MLP neurons of a small language model. Each row is named by its layer, matrix (down: output weights) and neuron, and shows model dimensions 64-191. Each number is 50 + 10 x the weight over its row's rms, rounded and kept within 0 to 99.
A block is one neuron, or neurons of one layer that tend to fire together. After each block is what it responds to, as a language model described it from the Wikipedia text at the highest values.

L3.down814:37 55 53 50 40 42 38 44 46 45 56 53 54 54 41 57 53 51 49 50 31 66 54 40 54 66 53 47 61 46 45 60 36 33 44 42 64 51 44 56 47 39 54 41 45 38 37 51 55 39 44 41 44 58 38 53 62 52 55 50 54 56 55 37 60 52 48 58 54 50 57 52 39 44 60 44 52 41 44 50 32 59 33 31 63 43 48 44 53 44 36 45 54 69 54 46 25 63 37 48 43 52 26 42 68 63 53 38 61 47 45 72 27 71 52 55 34 37 52 62 46 36 46 39 54 41 61 27
Responds to: Function words that are directly followed by a verb: infinitive "to", relative "that/which/who", and subject pronouns "it/he/they", as in "started to rap", "one that your players", "as if it's".

L4.down486:50 64 49 49 31 29 52 49 60 46 67 62 33 41 29 56 40 32 55 58 56 55 54 63 58 38 54 27 56 35 43 64 58 50 35 56 67 65 63 61 62 39 73 39 59 67 70 50 61 57 65 45 48 47 66 40 43 56 48 34 50 45 62 56 57 44 50 39 48 45 50 32 67 48 52 44 44 58 46 60 57 46 46 53 53 67 58 39 52 62 61 57 45 46 56 44 38 38 60 55 52 39 52 56 29 59 48 39 48 59 54 43 44 38 67 59 61 38 49 55 74 63 54 48 44 55 39 31
L4.down587:43 36 63 58 39 49 65 43 46 32 58 43 49 66 44 58 49 45 55 55 48 33 44 40 68 38 61 44 60 50 48 48 52 38 46 39 30 52 62 32 53 41 52 40 50 33 45 48 45 64 37 35 47 51 40 63 49 55 59 44 55 59 63 44 54 56 60 53 50 46 61 61 49 42 42 50 51 54 48 53 42 20 54 51 55 42 41 50 56 51 34 38 61 48 50 36 55 77 70 47 50 59 58 58 53 62 44 45 60 55 69 40 59 65 52 41 50 54 32 47 40 46 41 47 30 50 52 56
L4.down776:43 54 46 47 53 59 55 39 53 56 60 62 68 55 55 69 61 50 66 52 59 49 43 58 53 53 63 50 47 50 33 57 58 45 49 58 40 39 60 39 43 38 55 52 35 58 42 36 60 51 58 24 53 64 61 41 42 56 63 42 52 40 41 37 39 53 58 38 58 42 46 45 43 48 53 50 37 51 54 27 46 29 51 40 49 44 46 50 37 27 42 61 60 46 54 59 65 49 30 50 47 39 45 43 57 50 58 56 52 47 71 69 46 58 54 41 64 48 26 51 40 22 35 36 41 42 44 47
L4.down1379:53 35 50 62 62 52 45 60 26 44 47 62 50 56 48 51 44 62 47 64 42 44 58 62 51 39 58 23 48 51 57 40 47 54 54 39 44 66 62 39 54 51 58 34 40 64 54 47 60 45 46 43 59 60 43 58 44 43 48 54 57 31 55 60 43 38 48 73 43 25 43 45 52 49 34 55 59 71 31 44 49 56 22 44 46 44 45 46 40 65 45 57 42 60 56 43 45 65 50 46 47 52 67 53 53 61 46 56 50 51 42 53 57 68 42 45 52 71 39 51 62 48 36 40 33 32 54 40
Responds to: Short word-piece tokens right after a word-initial letter, mostly a capital, splitting names and rare words, such as W-al-ter, V-al-entine, C-od-ex, T-el-ugu.

L3.down488:43 46 44 42 58 49 40 66 45 53 44 48 36 57 43 57 58 47 48 60 50 39 54 60 54 56 47 36 57 79 37 55 55 54 54 42 49 38 50 49 54 42 55 35 65 42 59 58 43 57 37 41 42 50 45 36 45 46 36 46 72 44 69 61 58 57 58 49 55 47 63 71 61 38 54 55 49 59 36 64 32 47 60 41 31 36 49 59 52 63 55 50 39 54 37 56 42 52 75 41 38 38 53 51 59 50 53 70 45 44 46 36 49 53 55 51 33 61 46 55 47 58 36 48 55 39 56 35
Responds to: Word-piece tokens right after a word-initial capital or first letter, mostly in proper names and rare words, such as K-n-ock, C-a-esarian, Ts-ou, S-a-ipan.

L5.down69:66 62 41 71 59 42 54 48 68 48 45 46 37 51 45 52 44 50 42 58 56 47 37 43 41 57 57 36 50 29 52 44 58 57 48 68 64 54 68 43 60 52 38 58 32 50 52 40 73 58 72 66 50 48 50 24 42 45 64 40 55 44 60 73 47 53 57 56 36 49 69 36 54 48 58 35 61 54 52 37 51 37 61 48 49 51 51 34 45 47 33 39 57 54 48 44 50 54 37 61 48 44 33 43 47 33 52 45 24 47 46 68 44 53 43 51 49 42 51 40 49 42 57 59 48 33 56 53
L5.down77:57 44 54 56 56 49 57 36 51 40 48 62 50 55 32 54 39 60 50 38 41 52 48 48 50 56 58 39 53 59 55 55 61 50 44 61 48 65 42 51 46 77 33 52 66 66 57 31 51 45 58 35 34 39 22 43 55 40 62 49 69 46 64 29 38 48 54 69 52 32 45 56 55 58 47 54 62 53 25 43 65 50 52 73 46 34 36 38 53 46 50 42 40 51 55 47 58 61 57 70 64 48 47 34 42 43 52 30 43 49 57 45 43 34 57 49 42 43 32 52 57 51 42 60 48 52 66 49
L5.down164:53 67 58 63 55 47 47 47 57 36 43 46 50 39 60 52 53 42 46 59 59 40 40 37 64 39 41 69 61 43 65 44 45 29 42 49 52 53 59 68 64 53 44 50 53 42 58 52 42 43 31 61 23 56 34 34 58 54 44 61 43 43 38 41 60 55 52 39 61 42 57 55 54 44 67 37 59 36 53 65 50 51 53 60 48 34 51 63 28 40 48 42 43 61 55 41 33 48 61 71 48 60 26 52 37 47 44 60 54 51 43 42 42 53 50 48 53 48 49 28 51 45 40 51 53 61 38 64
L5.down253:34 61 34 67 67 40 52 49 24 46 44 45 51 49 38 50 55 47 53 51 68 48 50 48 52 47 32 33 46 49 55 64 55 51 65 53 42 46 41 52 39 40 53 49 62 40 49 47 51 71 32 48 37 48 59 49 54 54 43 41 55 56 38 61 67 54 55 54 67 42 50 40 67 54 50 46 65 50 53 60 41 48 46 56 38 51 48 50 45 61 60 57 48 33 54 49 35 38 46 49 37 65 31 47 44 51 43 39 55 43 49 59 57 64 62 55 48 40 52 60 47 68 39 43 36 50 58 50
L5.down306:73 50 62 43 61 46 74 48 45 56 30 34 47 63 64 51 68 66 55 32 50 68 75 58 31 50 57 52 51 65 31 57 35 42 66 54 70 56 36 49 56 38 48 49 32 53 36 46 44 47 37 58 66 56 51 49 47 45 58 59 48 51 40 72 54 52 50 44 60 34 67 49 57 51 47 51 48 54 52 33 54 44 44 27 56 71 37 32 56 56 35 62 48 33 52 46 55 65 50 55 55 58 60 45 63 47 54 56 50 41 61 42 59 67 45 68 30 55 61 44 45 64 66 60 54 47 53 56
L5.down321:52 45 50 61 50 51 43 39 49 49 51 50 40 51 35 55 51 69 65 55 53 42 41 44 53 60 43 60 60 63 48 43 43 54 56 52 34 52 41 63 64 40 37 39 32 61 69 34 37 59 56 44 60 58 57 34 47 45 57 21 39 36 37 43 56 47 61 61 38 65 61 50 53 41 66 32 49 37 51 53 56 53 59 68 43 37 57 60 63 40 35 42 58 44 60 54 62 53 37 79 46 54 67 32 42 38 40 49 36 55 46 60 35 67 44 46 37 57 48 30 42 53 42 51 44 42 53 58
L5.down395:73 53 54 55 43 60 33 45 61 39 34 34 51 46 27 39 52 49 48 45 51 49 58 57 37 52 58 42 30 56 48 30 39 29 49 48 53 70 41 65 37 38 55 48 42 67 57 43 43 45 45 54 45 54 58 24 50 57 79 27 48 33 26 55 49 62 32 50 62 44 36 72 45 62 45 49 41 39 37 48 44 63 47 72 38 62 43 43 35 39 45 53 44 37 46 59 51 61 56 69 59 62 60 50 58 65 57 71 48 47 45 42 55 52 50 57 60 69 62 41 52 61 67 50 42 60 29 68
L5.down409:58 66 60 63 51 41 47 53 40 36 41 56 55 51 61 43 54 50 44 57 57 36 57 37 47 40 44 57 55 53 68 34 55 34 54 38 49 55 46 62 61 48 57 45 65 51 58 46 32 45 35 61 23 54 35 46 63 69 40 51 48 58 49 46 44 54 61 54 52 47 56 58 58 47 66 47 64 47 57 52 62 47 56 76 51 36 47 55 32 46 58 53 58 68 56 45 56 42 59 73 40 57 45 62 53 59 47 54 47 50 37 45 44 59 40 52 48 50 57 40 45 49 51 58 60 51 47 82
L5.down418:50 44 57 53 50 50 50 47 58 47 59 48 68 41 46 46 17 62 54 63 44 41 51 60 46 50 54 50 42 36 40 59 54 60 29 70 51 52 54 53 53 50 56 70 38 57 51 45 57 49 61 52 56 42 49 41 27 40 58 55 49 45 54 66 48 47 51 46 29 37 51 29 47 51 42 51 39 55 52 57 44 59 51 55 52 65 54 31 59 42 70 55 46 51 54 62 58 67 37 36 57 29 63 59 45 47 53 29 44 53 57 56 69 35 47 30 49 44 54 44 41 50 52 52 45 53 52 33
L5.down710:43 45 60 47 38 38 46 58 59 58 53 51 52 35 68 63 52 50 51 50 62 60 33 43 48 52 64 43 49 54 47 47 38 53 56 52 43 65 63 41 42 41 43 43 59 43 58 46 48 35 47 53 66 45 61 42 44 61 60 41 52 44 50 61 57 40 33 25 44 55 53 49 58 58 38 43 61 34 34 38 34 53 53 52 69 64 30 60 61 39 46 58 36 57 57 55 74 55 48 45 68 54 64 57 41 47 37 35 41 56 53 57 61 35 44 31 50 48 49 45 37 62 71 38 52 47 43 39
L5.down735:33 41 51 47 60 63 35 26 47 58 44 43 52 51 45 38 51 56 45 40 42 45 44 52 51 55 28 60 31 62 53 45 58 32 62 45 61 51 48 49 44 32 52 57 53 71 71 47 43 56 53 40 73 50 43 33 52 65 57 42 63 32 55 42 53 55 62 43 41 64 36 44 52 45 53 46 45 46 57 45 67 76 51 65 30 49 61 48 52 58 62 49 57 42 39 60 57 29 54 72 56 58 55 62 52 61 61 45 46 56 76 59 71 45 51 43 58 67 56 55 40 60 62 55 64 60 58 23
L5.down939:66 55 45 62 44 40 56 53 52 38 59 59 52 68 36 30 53 80 51 63 24 43 46 48 22 61 35 50 63 46 49 53 68 51 65 51 58 55 40 41 61 42 54 47 45 54 50 47 64 43 36 52 54 38 47 47 41 52 57 53 63 42 47 62 53 44 45 61 58 50 51 46 54 63 36 54 50 50 52 74 61 74 53 54 41 70 51 29 44 41 58 45 45 56 30 53 53 51 32 47 47 51 63 44 59 50 45 47 57 53 68 49 63 59 52 43 46 49 63 46 45 50 63 50 62 47 62 51
L5.down994:48 39 57 52 52 36 58 48 60 41 60 48 59 63 25 44 39 49 42 44 52 48 55 33 55 42 49 40 44 34 55 50 45 50 43 56 51 42 52 44 55 46 50 49 37 49 47 56 56 43 60 68 56 49 39 45 59 49 46 39 53 56 55 57 41 51 58 62 49 38 50 41 61 35 44 32 39 57 45 42 55 47 58 45 39 45 68 45 71 57 57 45 69 57 53 66 48 53 40 45 28 41 33 44 58 42 59 49 65 57 67 52 60 55 35 52 49 45 65 40 55 74 65 60 53 65 43 41
L5.down1118:42 46 69 50 39 30 60 56 63 68 60 56 74 50 35 52 37 56 61 67 49 45 27 42 55 44 42 44 49 58 49 39 53 49 62 50 45 46 71 41 50 55 61 58 57 53 58 65 48 71 60 28 57 56 52 41 55 52 46 27 51 51 56 41 44 63 59 55 37 50 65 56 50 49 38 49 74 52 45 50 45 70 39 65 54 49 41 53 43 53 66 51 62 43 36 49 58 43 35 53 65 55 60 48 61 53 44 55 61 49 53 35 60 34 46 62 58 42 30 57 61 43 68 48 44 54 37 35
L5.down1188:35 62 54 52 39 55 48 49 37 56 46 60 64 41 38 27 58 53 50 49 60 37 47 28 46 33 47 71 46 66 58 48 55 40 62 41 56 54 42 55 46 37 42 40 41 42 61 71 39 54 30 49 47 60 34 50 47 57 57 56 62 48 57 45 67 51 43 50 29 52 51 40 40 52 54 59 61 47 34 61 53 38 53 61 64 45 35 46 61 62 45 50 60 44 48 33 33 46 62 68 68 71 64 40 55 78 34 47 53 40 65 56 56 57 47 51 46 58 54 51 55 53 57 61 46 49 57 43
L5.down1288:56 44 50 60 43 49 50 52 44 49 62 42 55 49 34 53 81 71 31 53 43 55 51 50 53 40 38 70 55 65 59 37 71 60 47 43 62 34 52 45 63 60 39 55 39 57 44 50 35 46 48 54 43 59 40 39 52 62 42 46 55 31 48 72 59 64 51 45 47 43 49 63 49 60 42 51 34 34 46 61 49 50 38 69 53 39 57 57 41 68 58 41 54 60 53 25 61 38 45 59 40 59 46 44 39 48 37 46 41 41 41 52 35 61 41 47 48 42 61 41 41 55 62 56 65 60 60 56
Responds to: Partial byte pieces of CJK characters in parenthetical native-script names (Japanese Suzuki names), plus inner fragments of long words like co-ch-lear, Br-igh-am.

L5.down92:57 50 37 67 57 48 59 60 63 50 60 62 60 39 50 52 50 37 51 59 40 57 54 51 57 32 54 64 47 43 48 19 58 43 50 42 47 49 65 57 42 66 41 45 56 36 68 53 48 40 36 44 46 53 55 56 54 47 51 55 45 59 53 61 53 53 70 41 38 65 49 49 41 34 47 50 32 34 42 50 39 46 49 43 50 49 38 65 49 52 44 46 62 54 51 43 43 48 40 29 48 53 56 56 73 61 72 51 46 53 61 40 62 42 60 55 43 21 42 38 36 54 57 49 52 62 41 37
L5.down96:51 33 34 35 55 40 57 48 50 34 34 41 56 50 25 47 59 43 58 50 34 62 53 41 56 53 46 42 36 45 46 44 43 41 38 49 78 37 41 68 57 41 67 56 48 49 75 45 46 48 50 47 62 61 37 49 53 33 41 61 49 61 53 44 61 49 53 57 48 62 34 51 52 35 55 54 52 40 56 47 54 46 59 46 35 44 44 53 50 60 56 47 36 50 38 57 57 66 62 46 43 50 38 49 37 70 54 55 52 42 54 68 34 52 55 49 48 44 41 43 45 59 40 69 51 34 61 43
L5.down291:57 70 38 45 65 59 70 55 62 45 45 71 43 48 76 57 49 46 51 53 45 47 47 41 56 49 59 33 53 39 47 35 57 49 56 46 46 42 55 40 61 40 42 38 74 61 42 53 68 43 55 33 76 48 45 38 58 34 42 59 40 43 60 41 43 50 47 60 48 71 69 45 58 42 59 46 51 52 50 48 67 33 57 49 41 44 46 45 48 63 52 51 51 47 52 46 67 62 59 44 38 54 40 62 60 37 55 33 35 41 50 52 51 48 35 61 42 67 43 54 53 60 62 49 38 47 57 67
L5.down488:65 61 61 53 57 60 62 51 78 62 50 61 45 47 58 62 49 47 69 49 48 54 34 43 54 74 53 51 43 44 53 29 53 44 47 43 51 44 44 32 51 61 51 50 39 60 55 45 64 51 49 47 55 61 58 45 45 52 53 56 57 35 59 68 46 48 39 38 51 49 61 41 70 50 52 49 39 43 59 58 51 70 60 56 52 55 38 69 39 57 27 41 53 47 57 49 42 52 50 44 52 59 45 58 52 38 39 44 29 51 67 61 44 30 31 45 68 54 55 66 54 62 55 42 59 39 68 47
L5.down646:38 46 43 47 64 70 53 60 69 49 57 53 44 59 75 58 48 40 45 45 42 56 68 44 39 61 64 51 46 42 44 38 48 38 40 45 60 57 47 37 49 57 70 37 39 43 58 44 49 49 38 38 62 60 48 63 48 40 57 53 57 63 41 62 45 49 50 52 50 75 47 45 67 48 50 56 34 38 40 53 56 61 57 54 39 39 50 50 59 41 57 37 69 47 39 59 43 64 50 49 38 48 41 59 44 36 50 47 36 42 72 45 73 48 27 42 69 56 54 47 49 66 54 43 47 44 56 42
L5.down723:43 54 52 53 57 65 56 68 49 52 52 66 38 46 51 57 53 49 63 40 43 50 46 56 61 36 40 31 67 59 45 54 47 52 54 58 43 58 59 66 30 54 40 22 23 50 38 63 36 54 57 45 41 60 40 51 61 42 35 53 63 55 53 46 54 36 46 65 56 58 52 50 50 51 32 48 52 39 50 52 38 52 38 49 57 55 57 57 55 48 60 37 58 45 55 48 35 44 52 46 45 41 46 48 52 47 52 44 38 36 55 58 61 45 59 52 37 48 41 54 38 53 60 59 42 42 48 57
L5.down819:54 49 39 40 57 52 52 47 63 48 41 55 40 55 57 56 41 52 56 53 47 61 44 37 44 48 55 52 42 36 44 43 50 51 59 47 51 50 44 46 45 68 59 58 43 58 51 40 39 50 31 54 56 72 44 46 54 61 54 61 37 42 31 51 47 43 56 59 40 53 47 40 63 41 64 40 35 49 47 47 49 47 55 46 31 36 53 44 31 46 48 58 42 49 44 48 64 71 52 43 47 63 52 33 52 39 43 56 34 48 59 40 65 58 43 49 71 55 58 68 60 57 39 39 47 47 42 44
L5.down820:49 56 37 53 54 45 53 48 58 38 38 58 36 63 58 45 44 73 59 54 42 52 50 37 50 42 55 57 68 39 53 52 48 56 40 52 30 48 56 57 52 44 65 35 58 58 59 52 44 62 39 43 58 48 49 60 48 56 40 50 56 52 37 41 45 52 74 53 36 54 61 46 50 54 58 48 50 47 42 46 70 40 52 67 52 40 43 61 52 35 54 52 41 47 49 31 70 64 59 62 50 41 40 50 52 39 70 49 54 49 44 64 74 44 43 50 55 39 48 58 52 50 60 55 54 47 46 39
L5.down888:60 65 63 53 36 52 62 36 56 63 50 44 44 54 50 57 44 65 46 40 44 45 27 50 51 58 42 48 46 60 49 28 59 53 38 48 48 37 42 65 57 49 46 36 47 56 46 43 63 55 44 34 39 66 49 48 58 70 48 46 48 53 61 61 49 51 64 52 47 52 40 54 39 49 44 57 47 33 65 66 58 45 33 51 68 34 39 57 31 58 38 41 66 46 67 35 49 51 57 60 50 60 65 54 45 32 49 32 31 36 47 43 48 43 51 46 47 61 41 49 43 58 57 34 49 64 60 64
L5.down909:44 71 58 53 44 40 56 53 48 53 50 52 46 51 56 48 52 50 53 31 56 49 43 45 54 43 50 45 53 43 64 52 61 44 55 47 32 58 39 59 29 47 56 29 41 53 49 69 55 48 41 42 42 54 37 50 71 53 66 50 60 69 42 37 57 51 59 48 68 53 50 53 54 46 41 45 52 48 57 48 45 54 41 45 45 50 56 53 50 55 48 50 58 62 68 51 54 48 38 31 51 31 48 44 47 40 57 57 55 43 33 52 58 52 55 58 34 58 44 61 55 43 49 66 47 50 43 54
L5.down1006:70 57 46 56 41 65 63 37 52 52 46 42 51 44 42 50 41 46 52 55 52 54 53 51 49 65 43 57 30 32 59 47 44 59 55 60 60 61 50 54 59 56 46 54 42 58 49 55 60 43 42 62 49 77 51 41 75 46 52 62 51 30 25 48 50 59 61 68 48 40 60 51 54 40 54 31 65 42 43 49 74 52 52 51 32 59 49 62 50 59 44 51 52 43 42 44 56 67 39 51 36 62 45 61 37 56 48 69 35 58 45 51 52 38 58 49 63 65 48 53 49 61 59 42 47 46 62 65
L5.down1017:63 57 58 53 50 39 44 43 66 57 58 55 40 57 52 41 37 51 55 42 49 62 39 40 51 46 67 58 47 53 49 60 56 48 34 38 48 40 25 45 52 47 44 64 54 47 53 47 34 56 46 57 50 61 46 41 51 64 48 44 71 61 73 47 44 43 69 50 52 73 71 62 56 45 45 43 43 43 38 28 62 48 46 52 42 65 51 53 60 55 47 64 55 46 43 45 29 71 69 64 53 34 52 83 47 37 50 43 54 51 32 36 55 39 50 42 59 49 43 38 40 65 64 50 50 42 53 45
L5.down1044:59 61 52 45 44 53 55 54 56 52 48 66 41 59 61 47 40 52 60 42 47 51 42 42 61 34 50 44 67 54 64 51 61 41 49 44 26 57 40 42 28 59 46 50 35 49 57 59 44 51 50 51 51 57 49 45 59 55 49 51 68 52 34 51 44 50 50 45 67 60 54 39 76 50 49 38 52 53 46 57 50 58 41 41 37 67 50 56 47 43 51 61 49 36 55 43 43 56 48 31 25 29 49 42 51 58 54 60 37 46 50 54 54 40 47 36 63 41 50 55 48 47 53 54 61 42 31 49
L5.down1150:64 49 54 71 47 48 59 57 45 41 57 40 34 37 48 53 53 46 70 56 32 57 50 45 50 61 63 58 43 53 23 32 52 37 46 36 55 52 59 38 39 49 62 39 51 62 63 37 44 55 67 49 51 47 63 46 45 51 32 53 42 64 45 63 51 38 49 63 44 70 49 39 56 55 52 43 41 48 57 69 45 64 56 44 49 47 47 40 33 46 53 47 52 59 58 37 25 49 50 67 35 57 47 60 46 40 41 63 52 70 65 42 37 38 55 68 45 48 54 60 55 42 56 62 57 30 63 54
L5.down1203:38 61 54 54 71 46 72 56 55 66 66 56 48 56 58 52 54 50 37 53 49 53 43 56 37 54 52 47 45 49 60 60 63 33 42 48 66 59 48 47 44 44 33 42 34 50 33 63 54 47 42 33 50 48 42 54 61 42 60 49 53 35 42 46 49 58 59 43 50 52 59 33 44 54 41 46 35 63 52 37 44 57 44 49 61 59 38 53 41 58 49 49 57 52 59 46 50 52 41 61 52 32 40 46 60 57 60 53 43 33 34 51 57 50 48 44 51 33 24 43 40 53 63 45 45 55 40 39
L5.down1306:38 52 55 47 49 66 60 44 55 47 47 50 52 54 35 60 42 61 36 58 60 52 45 57 55 43 39 39 49 34 54 51 43 57 47 54 67 52 48 62 51 56 54 47 40 62 56 61 39 38 35 33 59 54 34 58 66 48 49 75 38 53 49 36 40 48 56 65 52 50 50 33 56 50 31 46 51 35 50 52 62 52 60 62 47 52 46 45 45 39 55 60 57 53 36 53 69 51 32 38 57 45 54 44 33 49 48 53 44 53 31 48 49 42 60 45 53 62 44 57 42 40 62 41 36 42 32 64
Responds to: The last token of a clause's subject just before its verb, such as surname endings (Dev-ine, Seed-man), pronouns he/she, or relative that/which.

L4.down446:48 65 34 56 47 41 54 52 71 72 52 52 52 48 60 52 54 47 46 45 38 66 66 56 46 74 46 61 34 52 51 49 59 60 29 60 44 36 45 28 64 59 56 57 37 44 66 57 49 61 67 59 38 53 37 39 41 34 53 44 54 33 47 46 42 58 64 37 61 38 49 47 41 56 43 44 44 37 63 59 56 61 54 45 36 46 57 46 58 60 63 42 36 63 67 55 34 65 44 38 45 43 53 49 36 52 37 52 55 66 29 44 50 48 60 34 60 54 47 45 61 52 47 55 44 64 51 42
L4.down881:37 61 40 48 31 58 50 38 46 63 41 43 49 47 54 44 56 49 58 47 50 45 61 61 40 52 69 52 46 56 57 46 50 62 36 66 35 73 51 34 50 42 52 60 52 46 59 55 54 51 62 57 42 38 60 79 65 49 52 56 51 52 57 47 48 45 66 50 56 71 59 29 62 69 51 49 71 45 56 50 62 66 43 28 45 61 64 55 46 32 50 57 34 54 41 53 57 48 24 47 44 57 48 61 44 55 53 56 54 49 40 55 60 40 43 55 66 25 53 53 37 64 46 57 47 57 59 48
L4.down1117:63 56 33 43 56 55 45 57 48 44 58 44 63 73 54 47 57 59 43 60 51 57 55 50 59 51 43 55 42 40 59 40 48 56 38 44 40 35 66 29 51 56 60 55 47 64 53 51 47 28 66 65 50 55 32 49 60 37 53 48 53 41 37 51 35 44 41 41 54 57 36 47 65 41 54 42 52 29 52 52 44 65 50 33 37 48 59 67 48 52 51 71 42 46 56 50 40 57 22 49 53 43 55 41 45 52 51 55 50 48 41 49 60 62 55 41 70 56 40 50 43 62 49 42 49 45 51 53
L4.down1354:44 50 56 32 45 55 47 59 54 39 35 51 27 32 49 41 43 48 42 48 59 41 54 51 38 39 47 51 51 56 71 59 50 36 49 53 44 43 43 47 30 41 46 64 51 62 63 73 44 55 44 76 41 41 41 49 56 58 52 45 40 47 43 46 40 65 41 51 52 37 48 36 50 54 51 50 65 72 54 35 43 45 50 37 32 53 51 36 50 61 69 43 31 65 64 59 55 43 58 32 52 63 48 51 51 54 48 53 67 52 55 56 49 64 56 60 59 50 67 45 48 41 66 56 60 43 35 46
Responds to: Final word-piece that completes a proper name, usually a surname and often the sentence subject, e.g. John-son, Cool-idge, McMah-on; also place and acronym names such as Tian-an, NBS-R.